Weights of a small transformer language model: LayerNorm before each block.
MLP neurons of a small language model. Each row is named by its layer, matrix (up: input weights; down: output weights) and neuron, and shows model dimensions 368-431. Each number is 50 + 10 x the weight over its row's rms, rounded and kept within 0 to 99.
Before each neuron's rows, "fires in" lists the words (lower case) most often at its 100 highest values on Wikipedia text that the model never trained on. A number after a token or word is its count.

fires in: "that" 54, "which" 37, "this" 6
L4.up1495:68 47 55 61 68 34 51 43 30 57 57 44 50 73 48 61 50 64 63 46 43 49 55 39 66 66 56 59 52 45 52 64 40 53 57 35 42 37 52 39 53 58 42 34 32 35 44 53 44 67 51 42 58 60 55 47 68 55 43 64 56 54 52 67
L4.down1495:41 57 57 32 68 42 66 45 37 57 54 51 49 70 63 64 78 60 52 49 45 57 50 47 49 63 49 64 60 51 37 63 56 34 47 46 56 44 53 44 41 42 46 45 51 42 43 50 33 46 36 50 66 56 57 55 56 61 59 40 48 44 45 57

fires in: "of" 41, "in" 41
L4.up1392:52 48 56 53 63 54 38 44 62 46 34 50 38 74 51 50 52 50 38 42 59 36 59 48 57 47 58 45 65 43 46 44 35 46 70 58 54 41 50 52 63 52 44 44 68 48 37 49 71 42 47 34 69 47 36 57 70 45 54 47 41 39 39 48
L4.down1392:35 55 45 43 41 51 48 51 53 29 50 46 49 59 44 49 39 43 59 48 46 52 38 46 30 57 53 39 61 67 43 61 49 76 56 61 52 54 21 43 52 53 49 50 51 43 45 54 74 51 47 45 52 23 51 53 43 50 44 54 55 52 45 55

fires in: "would" 25, "was" 16, "to" 16, "may" 7, "could" 7
L4.up1604:40 32 54 63 66 41 56 37 46 46 48 69 46 43 49 57 63 39 48 57 50 63 51 53 68 54 62 46 49 51 53 64 23 59 48 51 64 36 50 49 53 30 49 58 53 34 38 49 38 61 41 62 50 55 40 51 59 52 44 28 42 64 52 58
L4.down1604:39 59 35 45 44 47 68 27 55 44 25 42 62 52 41 64 49 55 58 57 79 42 49 59 42 51 39 42 50 41 47 28 56 55 49 48 60 48 32 54 35 39 52 42 46 41 58 60 38 56 53 65 70 69 62 46 54 54 51 57 50 68 62 52

fires in: "was" 24, "a" 16, "the" 7, "an" 4, "been" 4, "is" 4
L4.up2219:47 55 60 43 62 48 44 58 35 57 60 41 45 46 58 40 48 57 44 48 67 37 63 43 49 59 65 46 48 71 73 59 32 64 52 43 39 53 65 38 32 60 55 52 55 40 43 50 36 40 67 34 42 60 47 48 44 52 62 43 49 54 49 54
L4.down2219:44 66 49 50 47 63 47 64 40 61 52 46 46 54 59 72 35 77 53 60 61 61 56 76 44 42 61 50 38 48 49 49 52 46 45 51 39 52 66 47 40 55 62 40 55 54 56 57 42 46 48 50 50 32 52 42 52 43 51 55 46 55 50 49

fires in: "on" 29, "in" 9, "one" 9, "top" 4, "that" 4, "1" 4
L4.up1136:45 42 50 34 48 44 69 68 48 51 47 41 51 40 63 49 53 57 39 45 44 45 66 41 70 30 67 48 55 33 41 46 55 64 45 54 58 65 57 44 52 62 37 36 58 50 41 34 49 48 59 62 45 43 43 58 39 44 66 40 51 55 44 38
L4.down1136:26 53 58 45 48 56 41 31 48 54 55 61 56 49 50 55 75 38 40 45 47 51 42 45 47 50 57 40 66 30 56 48 79 56 64 40 47 67 41 51 47 52 44 43 38 45 38 48 51 65 47 81 56 56 41 65 47 45 57 50 52 59 31 48

fires in: "to" 24, "is" 12, "at" 10, "was" 7, "almost" 5
L4.up815:53 47 34 48 32 38 58 49 48 47 59 54 71 63 33 40 64 50 53 53 47 35 39 47 68 59 62 63 45 32 38 44 41 54 54 36 74 40 38 40 39 55 52 45 48 34 37 56 44 57 38 51 58 56 52 52 54 56 44 52 51 52 48 72
L4.down815:46 52 62 63 52 54 41 54 40 51 67 33 34 43 35 69 39 54 43 47 45 47 66 42 33 49 45 54 56 46 47 43 65 52 66 43 44 40 55 62 36 35 34 47 44 30 58 59 51 46 49 74 60 53 45 66 42 69 43 53 64 43 48 52

fires in: "in" 27, "of" 15, "by" 13, "1" 9, "with" 8
L4.up1666:56 49 65 67 44 53 56 57 38 70 42 32 56 38 56 49 44 46 40 49 59 33 53 53 54 59 60 39 49 23 45 54 56 60 43 40 70 50 59 50 53 37 56 52 39 62 52 52 57 25 58 42 42 38 44 46 52 57 43 22 57 64 45 39
L4.down1666:54 44 57 47 62 48 43 61 47 46 57 64 30 40 42 49 50 45 52 57 46 69 46 57 63 44 42 47 34 44 58 64 30 46 38 50 57 37 46 30 61 39 53 44 51 66 59 49 47 29 59 56 33 37 58 48 43 30 63 52 47 63 59 52

fires in: "of" 45, "no" 15, "a" 13, "la" 6, "in" 6
L4.up1252:37 40 65 30 37 67 63 58 43 41 51 49 36 49 50 51 50 39 42 69 50 54 54 49 64 65 38 47 61 42 65 36 41 55 53 45 51 70 54 43 70 43 78 51 56 37 37 38 46 33 40 53 62 29 57 42 50 51 53 47 59 51 43 59
L4.down1252:45 65 53 42 52 60 56 58 61 51 47 43 25 61 34 56 45 47 51 63 58 50 57 36 42 61 66 57 31 62 46 56 53 54 23 42 39 50 52 51 46 50 59 36 55 37 29 45 48 46 46 58 53 41 53 62 44 48 60 42 30 52 51 58

fires in: "is" 25, "was" 22, "are" 11, "and" 6, "been" 6, "be" 6
L4.up2048:53 61 39 36 42 48 55 59 49 47 45 53 67 66 50 46 59 39 34 56 47 48 53 39 45 56 50 63 66 63 43 56 68 66 35 63 37 31 53 53 36 60 47 44 58 54 49 50 49 60 59 68 43 36 37 55 57 28 52 35 56 44 38 42
L4.down2048:39 55 33 43 49 55 53 37 57 28 54 47 57 47 47 43 51 61 52 48 49 52 45 35 44 51 63 48 37 46 33 68 44 58 51 53 54 45 50 62 45 36 46 48 52 51 51 84 39 63 49 44 48 56 53 55 44 48 63 74 47 34 63 48

fires in: "of" 17, "to" 14, "following" 11, "despite" 8, "with" 5
L4.up1433:55 40 37 61 60 62 58 54 49 56 68 39 50 63 49 50 55 60 62 54 59 51 59 51 51 49 39 54 39 43 54 29 36 45 31 42 43 71 38 59 44 43 47 36 54 56 32 59 63 67 43 63 78 34 49 60 55 43 35 44 36 48 43 32
L4.down1433:42 66 20 45 47 52 62 60 65 67 43 75 46 50 45 45 44 34 61 54 55 49 55 52 47 45 61 48 50 49 54 33 54 33 34 69 35 45 60 68 55 56 55 61 68 61 31 44 60 45 51 54 48 39 37 34 46 32 41 47 53 60 50 31

fires in: "to" 14, "as" 14, "was" 9, "but" 8, "still" 6, "the" 6
L4.up2187:41 49 38 49 32 38 63 63 45 52 45 40 59 57 48 52 56 47 42 64 41 43 57 44 57 69 51 51 52 27 58 55 41 62 59 38 55 51 27 39 67 71 55 58 51 57 42 45 48 50 45 56 65 54 52 55 50 56 50 58 52 29 57 46
L4.down2187:52 71 39 46 52 39 53 39 43 65 64 38 37 44 52 64 38 51 61 57 38 58 42 39 51 74 48 63 34 63 42 53 54 43 47 43 57 47 45 52 51 59 47 56 53 43 61 51 57 64 49 31 51 53 59 47 71 34 28 49 54 60 40 54

fires in: "is" 32, "was" 18, "s" 8, "m" 7, "while" 6, "currently" 6
L4.up1685:49 58 54 52 55 51 16 53 42 40 63 50 47 59 47 44 46 33 31 44 62 32 69 58 37 34 57 59 46 56 44 55 53 46 55 59 34 50 56 57 43 68 50 74 40 41 38 54 44 71 54 42 45 53 39 48 52 54 51 52 50 52 58 62
L4.down1685:50 32 41 60 47 55 48 52 60 48 52 33 41 50 63 50 53 60 58 47 55 42 59 48 66 44 43 33 33 51 45 54 47 61 50 51 50 63 45 50 53 44 68 60 60 45 64 43 61 41 49 50 42 74 37 46 46 60 48 56 63 65 47 52

fires in: "was" 49, "he" 12, "is" 8, "officially" 6
L4.up2467:48 45 47 45 54 44 49 47 31 70 49 58 64 50 47 48 49 45 46 45 70 51 53 48 46 59 54 58 39 46 52 51 49 62 61 44 56 54 39 48 36 32 54 51 40 38 54 58 46 52 47 47 50 47 57 59 58 42 54 42 41 37 50 52
L4.down2467:33 51 61 40 54 60 74 49 52 62 36 49 49 50 46 50 53 67 57 58 56 47 30 60 50 51 40 44 62 54 41 71 38 64 35 60 50 48 37 57 44 51 53 37 64 47 51 44 63 49 42 46 51 41 52 49 57 40 37 54 47 60 57 69

fires in: "to" 28, "of" 20, "is" 7
L4.up2314:38 52 54 65 59 35 49 49 44 52 31 60 49 62 44 41 65 41 36 68 58 46 45 71 63 56 50 49 58 52 40 48 64 60 49 44 52 33 55 47 50 37 45 42 53 49 42 53 68 49 71 58 58 53 54 51 49 50 26 55 52 51 59 42
L4.down2314:49 42 68 65 44 61 40 53 53 48 66 65 31 74 37 50 54 38 58 54 57 39 47 73 36 55 53 32 57 38 43 47 58 43 59 42 28 53 37 48 31 37 33 54 62 41 57 20 55 36 60 39 48 54 43 46 56 53 71 58 45 66 57 38

fires in: "a" 14, "two" 13, "an" 10, "to" 6, "several" 6, "000" 5
L4.up2105:54 58 54 57 46 49 51 39 37 57 52 52 47 44 34 33 45 52 62 43 47 52 52 43 39 75 65 51 43 51 28 45 63 52 55 55 42 55 61 57 71 51 41 56 66 51 32 48 68 37 40 43 59 66 50 44 57 48 37 46 57 62 30 64
L4.down2105:52 71 55 16 42 59 58 47 52 45 35 20 53 46 55 50 70 55 54 42 47 70 46 59 40 46 63 53 40 63 34 38 49 54 58 68 60 54 47 58 45 44 35 49 43 62 58 63 53 55 48 47 46 64 56 41 60 49 54 59 45 61 54 45

fires in: "an" 35, "part" 20, "no" 10, "any" 4
L4.up465:53 42 73 59 41 43 61 51 45 50 36 59 46 34 49 43 61 55 32 45 62 55 50 45 49 45 59 51 49 46 33 63 42 54 52 42 48 39 60 57 56 47 30 43 60 58 55 29 72 44 54 57 43 58 51 45 38 52 47 56 49 48 52 50
L4.down465:51 69 61 62 42 62 72 62 55 46 39 32 42 53 50 58 74 63 51 48 62 53 65 44 30 51 50 47 53 48 47 53 47 57 41 42 46 50 53 29 53 63 47 54 58 38 71 53 42 46 40 48 38 45 43 53 43 62 54 55 62 54 41 50

fires in: "the" 48, "of" 5, "after" 4
L4.up1146:40 59 47 52 53 48 51 40 60 63 46 49 46 49 61 62 38 47 55 46 64 53 43 55 63 35 49 51 51 45 54 55 64 51 48 45 51 52 64 45 49 42 46 62 46 40 44 35 43 31 55 37 61 46 50 49 60 65 33 39 45 26 62 36
L4.down1146:61 64 60 31 38 61 52 48 56 62 46 44 69 48 37 35 60 57 50 54 44 42 56 44 63 48 29 25 46 46 64 47 43 49 51 36 47 57 33 49 60 54 86 52 43 59 31 55 42 56 62 44 52 53 60 56 46 34 40 56 45 52 66 34

fires in: "in" 48, "into" 6, "entered" 5, "of" 4
L4.up1413:56 52 53 43 40 45 35 75 61 63 42 49 47 51 38 42 36 60 54 47 47 61 44 47 43 53 52 42 57 65 48 51 34 54 74 58 51 58 43 40 56 37 46 36 56 49 59 32 52 48 42 51 52 46 61 71 43 49 49 46 50 55 43 42
L4.down1413:60 57 76 33 53 53 44 62 69 59 27 58 33 53 51 43 53 63 47 48 48 61 41 42 45 49 66 58 53 59 49 51 52 55 59 52 46 56 43 36 47 62 51 44 63 44 39 44 37 34 39 44 53 50 61 21 48 54 56 49 48 37 47 60

fires in: "of" 25, "for" 14, "with" 7, "from" 5, "the" 5, "after" 4
L4.up728:76 62 48 31 43 37 50 54 58 56 60 48 43 55 38 49 27 48 40 61 57 52 76 52 42 42 58 50 39 47 55 37 53 43 75 66 49 54 52 52 50 36 68 37 64 61 48 53 46 38 57 45 29 56 52 37 61 46 35 52 42 20 34 51
L4.down728:48 44 57 40 48 42 41 54 42 53 22 63 47 57 39 63 48 58 37 47 56 45 48 70 61 48 52 51 42 43 46 41 50 48 48 58 60 49 51 52 44 28 60 44 35 64 45 64 47 42 33 41 65 45 61 52 54 49 48 52 56 62 63 50

fires in: "which" 15, "would" 13, "can" 11, "whom" 8, "well" 8, "addition" 7
L4.up2411:46 44 42 53 51 63 43 46 50 57 58 68 50 67 44 56 72 45 48 68 44 46 23 36 45 66 55 53 51 39 62 68 63 60 37 31 56 53 62 56 53 25 51 40 25 47 59 54 42 42 35 63 44 56 47 44 48 59 42 35 41 31 32 49
L4.down2411:50 65 50 55 72 53 54 41 46 53 77 72 54 61 51 54 73 46 54 42 36 43 53 56 66 46 48 29 56 36 59 44 49 58 64 41 46 46 43 38 61 38 43 51 35 60 69 51 33 50 43 48 51 74 53 49 31 64 45 49 41 42 41 53

fires in: "which" 53, "who" 14, "what" 13, "that" 7, "give" 4
L4.up2271:61 49 61 47 60 42 60 46 26 45 62 50 60 51 61 34 49 62 56 47 41 43 52 60 46 57 56 41 55 55 50 50 31 49 46 41 79 42 59 50 68 45 37 29 50 52 45 36 56 59 60 39 38 50 50 41 58 50 50 53 46 52 60 52
L4.down2271:31 67 50 45 55 54 73 48 38 66 52 49 52 49 51 45 63 50 39 50 45 49 60 58 63 53 44 51 46 44 58 57 38 46 51 44 44 48 40 43 70 53 42 55 54 45 50 64 52 53 46 55 47 58 44 62 48 60 46 47 48 51 43 45

fires in: "of" 27, "that" 9, "helped" 7, "have" 5, "how" 5, "by" 5
L4.up1776:51 46 49 56 39 41 37 47 52 58 61 47 68 66 42 34 43 54 53 46 47 38 54 59 57 74 57 40 43 44 52 51 66 46 50 37 47 40 24 61 55 45 52 64 69 64 35 32 53 41 54 39 59 59 50 67 68 48 41 65 51 50 38 59
L4.down1776:50 61 41 45 54 53 56 56 40 51 69 57 40 47 65 47 69 50 61 57 48 58 55 63 56 41 33 44 68 36 48 44 42 61 77 43 51 57 47 54 52 43 57 54 53 68 38 55 53 42 43 48 55 43 48 59 44 45 49 55 34 42 65 53

fires in: "all" 27, "of" 16, "most" 8, "various" 8, "many" 8, "other" 7
L4.up814:54 42 54 48 50 68 50 48 47 62 54 28 68 46 41 56 41 65 35 60 47 50 66 51 56 38 55 44 52 35 60 44 61 41 48 48 54 51 40 71 45 34 55 44 63 39 56 51 39 50 46 51 61 52 29 52 72 47 48 28 62 40 37 67
L4.down814:47 60 35 63 47 52 71 63 45 55 47 63 37 59 51 28 32 50 56 43 64 40 50 63 51 45 42 60 50 48 53 58 48 31 59 48 44 60 43 51 46 39 55 67 40 48 51 53 56 57 57 47 56 59 49 58 50 41 51 54 30 35 38 69

fires in: "in" 35, "on" 14, "65" 4, "more" 4
L4.up1318:50 40 58 44 50 51 65 36 40 41 33 52 50 76 53 58 48 61 42 63 52 45 42 54 57 50 53 49 47 30 35 38 55 41 40 48 54 59 48 39 58 51 45 66 36 40 45 49 66 28 58 67 44 31 42 52 45 54 49 26 47 66 56 42
L4.down1318:43 47 49 36 65 37 55 57 57 59 47 41 54 36 46 62 33 63 46 34 48 46 68 50 56 47 53 66 53 46 48 54 66 64 50 44 47 71 50 62 42 40 69 61 57 54 37 39 57 35 69 52 41 47 37 56 54 44 49 58 51 53 52 52

fires in: "in" 100
L4.up2355:70 46 53 43 49 45 49 49 52 56 57 53 59 54 56 30 27 62 34 45 58 58 29 39 38 48 57 64 61 33 47 33 38 52 62 54 54 53 39 47 64 58 34 39 43 55 49 50 59 55 49 57 44 23 47 34 42 59 24 54 47 53 58 87
L4.down2355:55 59 52 40 46 51 37 74 51 59 49 49 34 36 60 66 60 39 51 46 42 59 24 35 52 50 72 42 68 52 40 68 56 40 53 52 51 58 72 49 42 56 47 48 56 36 28 50 59 51 63 52 64 21 44 45 55 65 50 38 34 43 45 68

fires in: "in" 84, "of" 10, "from" 4
L4.up403:39 41 45 52 44 57 66 53 51 49 38 63 46 43 57 53 57 57 52 66 42 55 45 67 47 42 63 46 66 50 55 46 52 57 53 65 50 37 46 30 62 23 63 42 46 44 49 59 29 55 50 53 62 31 65 53 42 61 42 30 50 67 49 46
L4.down403:53 47 47 61 47 49 54 47 36 50 67 59 29 51 51 47 43 56 50 51 41 58 36 38 58 66 47 40 61 50 63 58 59 56 53 71 41 40 40 45 60 65 43 53 55 32 49 63 54 40 58 47 51 30 62 63 56 54 54 35 60 53 49 56

fires in: "as" 100
L4.up964:55 44 40 47 42 42 57 61 55 45 24 39 40 39 49 49 37 60 44 57 59 63 51 74 63 64 51 50 60 38 63 52 33 34 44 59 53 46 43 50 40 39 51 58 54 49 50 38 43 61 55 57 57 32 52 47 41 58 57 49 49 49 56 47
L4.down964:54 58 53 34 34 50 48 38 59 48 34 42 33 50 50 43 25 48 40 50 60 45 46 65 50 47 59 45 34 44 60 46 59 41 44 49 60 58 42 56 60 65 57 58 34 48 41 62 58 52 39 46 61 46 55 42 63 60 58 48 48 38 65 35

fires in: "and" 86, "or" 7
L4.up2206:51 40 63 51 36 50 51 43 38 43 54 53 66 63 35 65 40 54 37 53 59 40 51 44 36 33 49 57 42 41 46 38 41 43 58 51 41 62 53 61 50 44 46 29 47 49 38 50 52 16 55 44 35 60 53 44 59 46 45 27 52 21 39 59
L4.down2206:45 50 48 62 46 40 51 45 55 70 45 51 62 45 56 44 60 46 33 46 58 57 46 51 54 47 53 38 46 51 47 65 46 40 43 66 45 57 59 52 57 42 23 31 60 49 37 49 47 59 39 59 59 50 35 47 44 51 61 56 49 52 43 42

fires in: "of" 93, "to" 4
L4.up965:48 42 54 53 47 44 52 55 29 40 61 63 48 47 51 53 43 53 70 46 54 51 56 55 52 52 53 51 65 76 35 42 43 75 49 31 29 54 49 47 49 57 53 50 58 51 59 37 45 66 31 64 57 39 63 48 41 51 52 64 59 61 43 61
L4.down965:58 85 33 49 52 43 54 52 44 52 33 40 49 43 46 50 58 37 60 55 70 47 40 38 55 52 41 41 52 54 42 53 48 69 36 31 37 26 41 33 62 55 48 51 75 48 42 42 51 42 50 45 58 45 50 49 47 54 49 42 53 42 41 49

fires in: "as" 54, "according" 13, "up" 5
L4.up1444:60 59 34 44 51 41 62 34 41 57 44 52 40 39 51 49 41 43 47 45 48 47 33 63 58 39 50 39 61 46 50 44 54 47 54 50 47 31 53 69 59 45 52 54 46 57 51 41 40 57 57 38 47 55 66 42 25 60 35 56 58 53 41 49
L4.down1444:51 48 46 56 52 61 65 45 53 40 44 48 44 47 44 56 35 45 43 50 44 60 50 38 71 52 67 66 57 41 59 53 30 42 74 38 67 52 51 65 51 60 44 36 39 52 44 57 42 54 53 48 44 51 53 57 29 70 40 45 52 68 51 45

fires in: "to" 18, "from" 11, "between" 10, "only" 8, "until" 8
L4.up685:38 58 39 57 51 46 52 37 72 50 34 64 43 73 30 43 53 52 36 60 43 39 30 32 54 48 54 42 46 55 50 41 39 56 64 45 52 58 50 40 48 31 65 40 50 68 42 40 59 45 54 65 56 50 57 68 33 28 41 45 50 48 55 33
L4.down685:57 55 46 70 52 32 59 67 57 54 61 57 59 78 44 40 51 62 52 32 61 53 56 49 46 44 52 40 39 49 50 52 31 66 38 40 52 61 46 32 50 53 38 58 66 29 47 48 47 62 58 51 36 55 42 62 33 79 47 55 46 51 34 50

fires in: "while" 15, "to" 13, "than" 10, "in" 10, "of" 8
L4.up2409:36 56 45 46 52 69 38 66 36 50 64 49 37 62 56 30 51 65 54 53 56 45 56 46 37 37 62 35 62 50 52 50 52 50 39 53 51 52 70 60 54 68 68 39 46 60 52 56 55 42 51 43 41 41 47 63 60 56 39 38 59 59 48 60
L4.down2409:52 44 52 49 58 67 58 56 40 49 45 54 34 45 46 49 47 30 30 35 60 50 77 28 44 54 53 71 47 57 46 66 36 51 58 32 42 62 40 53 60 62 50 50 53 64 73 48 46 47 48 58 43 60 44 40 56 36 58 66 51 42 43 59

fires in: "of" 44, "to" 20, "by" 5
L4.up1077:45 38 32 53 56 43 42 41 49 45 48 51 39 38 52 43 37 56 50 33 49 60 50 74 51 42 61 56 36 66 35 38 35 53 60 35 44 45 45 61 43 11 50 39 67 51 67 57 77 36 53 52 56 69 53 23 67 40 55 47 45 57 59 39
L4.down1077:46 81 33 56 47 53 58 56 55 53 42 48 56 46 50 55 46 46 57 40 37 38 45 30 57 73 40 36 48 57 55 62 36 34 52 46 50 45 54 40 60 57 65 41 58 58 55 45 41 46 46 44 68 46 39 41 50 60 45 35 26 57 42 53

fires in: "of" 22, "is" 20, "be" 8, "for" 4, "have" 4, "to" 4
L4.up523:42 43 58 67 59 54 60 50 43 46 57 47 60 63 26 49 41 49 54 57 50 41 44 64 59 38 36 44 39 49 51 46 42 54 41 46 49 29 43 27 33 39 48 50 51 46 50 65 74 44 58 54 31 50 41 57 57 51 40 48 54 52 48 51
L4.down523:41 43 26 67 51 55 40 51 63 44 40 57 38 55 44 51 55 39 59 41 52 47 42 60 54 44 48 59 34 62 47 37 55 36 42 62 49 51 47 53 36 32 60 36 53 56 55 56 35 51 51 59 34 43 68 51 62 65 45 52 30 82 53 58

fires in: "more" 42, "so" 13, "rather" 10, "less" 8, "too" 7, "very" 4
L4.up4:59 49 29 62 58 28 38 33 36 51 42 66 55 55 56 41 41 62 52 46 55 40 47 62 46 60 36 41 47 53 53 38 58 44 33 59 46 44 39 51 37 52 52 48 52 34 45 56 62 46 51 46 52 44 37 48 56 56 55 30 66 49 42 51
L4.down4:39 25 41 26 57 46 32 40 37 43 43 62 53 61 65 28 61 56 42 41 66 59 52 44 44 43 47 52 34 52 44 37 51 59 42 45 48 52 34 49 28 57 61 44 68 39 54 50 57 27 38 59 34 37 40 36 55 58 43 32 65 63 48 45

fires in: "the" 80
L4.up384:40 48 64 54 35 44 53 54 56 55 54 37 59 48 40 67 38 59 50 55 57 57 49 38 67 46 52 57 52 33 51 58 44 64 65 49 48 37 65 31 56 49 46 55 44 65 18 62 47 52 68 44 58 36 63 65 67 41 54 46 50 31 58 54
L4.down384:45 45 49 57 50 63 49 60 83 43 37 31 66 55 58 45 51 44 41 69 42 53 49 48 48 59 54 31 44 48 60 56 54 52 33 67 50 47 57 24 51 49 49 61 23 65 43 68 60 34 65 56 32 30 57 59 45 45 45 62 58 49 57 38

fires in: "was" 29, "is" 20, "and" 11, "are" 8, "been" 6
L4.up1830:44 46 40 49 47 59 53 39 57 49 63 52 52 66 48 42 42 37 33 41 57 58 33 64 44 54 45 47 42 46 58 60 37 42 32 60 41 31 43 32 48 41 58 37 44 46 50 49 41 46 55 29 31 75 51 52 58 35 59 58 57 53 52 48
L4.down1830:45 58 49 60 51 54 76 48 59 36 52 57 53 53 62 49 60 43 47 43 80 48 54 65 48 58 38 45 50 48 49 76 44 46 34 53 62 42 42 46 42 52 49 49 56 48 46 64 52 59 34 43 38 49 42 49 56 48 61 40 57 44 56 44

fires in: "the" 32, "several" 11, "various" 10, "a" 7, "some" 5
L4.up764:58 39 58 36 49 41 55 44 39 52 41 45 25 43 58 39 43 55 39 51 54 37 50 38 48 57 53 56 56 53 36 44 30 37 55 55 43 53 58 53 53 57 49 68 62 61 57 53 28 56 53 63 60 58 49 56 51 44 36 51 53 45 41 34
L4.down764:61 44 51 37 56 51 69 58 50 69 48 40 54 47 52 39 60 59 47 36 53 56 51 43 52 53 34 47 59 57 53 56 55 45 59 56 49 62 73 57 60 52 48 67 35 48 48 45 42 44 50 61 43 33 46 48 39 25 46 64 58 46 51 55

fires in: "is" 80, "are" 13
L4.up1791:56 41 48 54 44 42 28 55 63 36 42 54 53 53 49 47 51 43 35 49 37 44 66 43 52 42 53 55 50 45 42 54 55 62 52 52 55 46 58 54 57 57 55 64 51 51 47 51 74 54 41 50 36 65 53 49 55 45 56 60 55 45 65 24
L4.down1791:47 51 45 58 56 32 50 48 74 45 55 42 58 52 43 42 58 59 47 22 36 41 47 52 69 65 44 43 58 48 60 79 61 47 57 62 58 44 63 57 59 51 48 55 56 38 46 70 48 43 59 51 50 52 50 42 63 39 45 51 61 46 74 51

fires in: "other" 25, "various" 16, "several" 8, "many" 6, "all" 6, "any" 5
L4.up1090:41 48 50 59 54 55 57 55 34 55 53 37 42 48 45 41 54 41 47 67 72 52 47 27 33 40 55 44 36 36 65 45 42 49 56 63 48 47 55 51 52 41 44 59 56 38 41 47 41 34 69 45 54 56 33 31 57 54 29 50 54 49 30 48
L4.down1090:46 61 63 46 49 59 65 44 45 54 37 59 55 51 53 47 75 54 64 73 40 57 65 55 68 61 52 70 31 57 67 53 54 36 73 52 48 59 52 38 54 42 36 55 44 47 46 60 63 44 45 55 29 57 37 49 35 30 39 50 42 51 51 58

fires in: "by" 16, "of" 14, "started" 9, "in" 8, "began" 8, "for" 5
L4.up2031:63 67 38 38 83 40 43 64 41 62 55 56 56 47 49 57 54 57 54 61 59 53 42 60 56 37 49 50 47 39 53 41 45 43 44 31 44 54 53 47 52 51 39 47 54 43 44 51 41 27 56 61 41 54 54 45 41 54 47 64 55 31 37 36
L4.down2031:35 62 60 66 52 55 34 46 35 44 65 57 50 43 36 48 50 55 50 45 49 56 54 63 36 32 52 51 56 31 59 35 42 46 51 53 65 43 33 64 56 46 44 24 56 45 38 50 67 56 45 54 50 52 48 53 42 56 58 59 55 40 44 34

fires in: "of" 57, "in" 18, "not" 5, "for" 4
L4.up1008:28 47 25 48 44 53 61 47 39 59 53 51 62 52 22 54 30 51 43 45 62 51 54 41 48 33 57 65 60 52 56 43 46 49 54 50 42 49 38 58 55 59 40 37 46 46 45 45 59 51 50 52 48 48 52 58 41 38 50 62 45 42 49 53
L4.down1008:56 56 38 50 52 49 38 30 45 45 59 48 48 40 26 66 56 53 42 54 51 47 44 53 55 68 41 50 45 46 63 50 34 63 69 47 47 44 55 51 63 43 56 37 48 60 45 53 60 37 46 48 58 53 52 46 40 34 59 39 51 30 46 60

fires in: "who" 34, "he" 31, "having" 7, "have" 6
L4.up1048:40 64 44 54 48 50 36 45 44 34 53 44 58 41 38 54 47 53 47 38 48 57 64 45 48 58 60 55 58 37 62 57 62 50 59 45 39 49 51 47 35 43 42 64 56 68 42 61 47 53 42 60 55 60 40 38 47 64 40 55 54 56 19 57
L4.down1048:25 61 53 58 72 37 63 48 27 51 57 39 54 51 39 52 44 36 52 54 55 47 54 61 46 42 61 57 44 60 55 50 44 46 53 36 42 61 53 74 32 60 41 37 44 64 54 72 49 64 44 37 41 63 52 50 54 57 58 52 41 42 39 50

fires in: "of" 21, "in" 14, "and" 12, "to" 7, "for" 6, "on" 5
L4.up53:50 58 50 33 52 50 60 42 59 68 56 45 60 58 53 42 62 57 31 57 46 56 47 68 48 65 66 44 47 49 71 54 52 55 68 45 55 49 62 66 53 55 39 52 46 53 53 51 43 64 51 41 45 51 32 71 52 44 56 47 44 46 60 57
L4.down53:60 57 58 62 41 60 64 47 44 51 43 69 47 53 49 26 64 52 52 68 33 52 52 44 55 50 55 43 58 48 35 49 61 53 52 41 47 38 37 47 64 32 53 53 57 54 52 29 59 77 55 44 56 59 46 59 41 55 65 60 54 64 49 44

fires in: "on" 50, "of" 17, "to" 16, "in" 4
L4.up2517:36 35 45 59 42 38 76 59 57 34 49 41 43 39 47 50 47 58 23 58 60 49 37 43 63 66 47 46 54 65 39 31 56 61 43 54 44 57 55 53 46 39 39 61 56 40 50 48 57 84 49 49 71 39 50 45 44 59 44 56 51 43 42 44
L4.down2517:38 45 41 66 42 48 47 39 52 55 46 47 57 52 71 33 43 43 48 53 58 57 50 20 57 47 36 20 47 43 46 44 54 59 32 46 35 37 60 52 66 52 50 52 77 45 57 45 34 35 44 36 64 47 55 60 48 57 60 50 49 64 53 63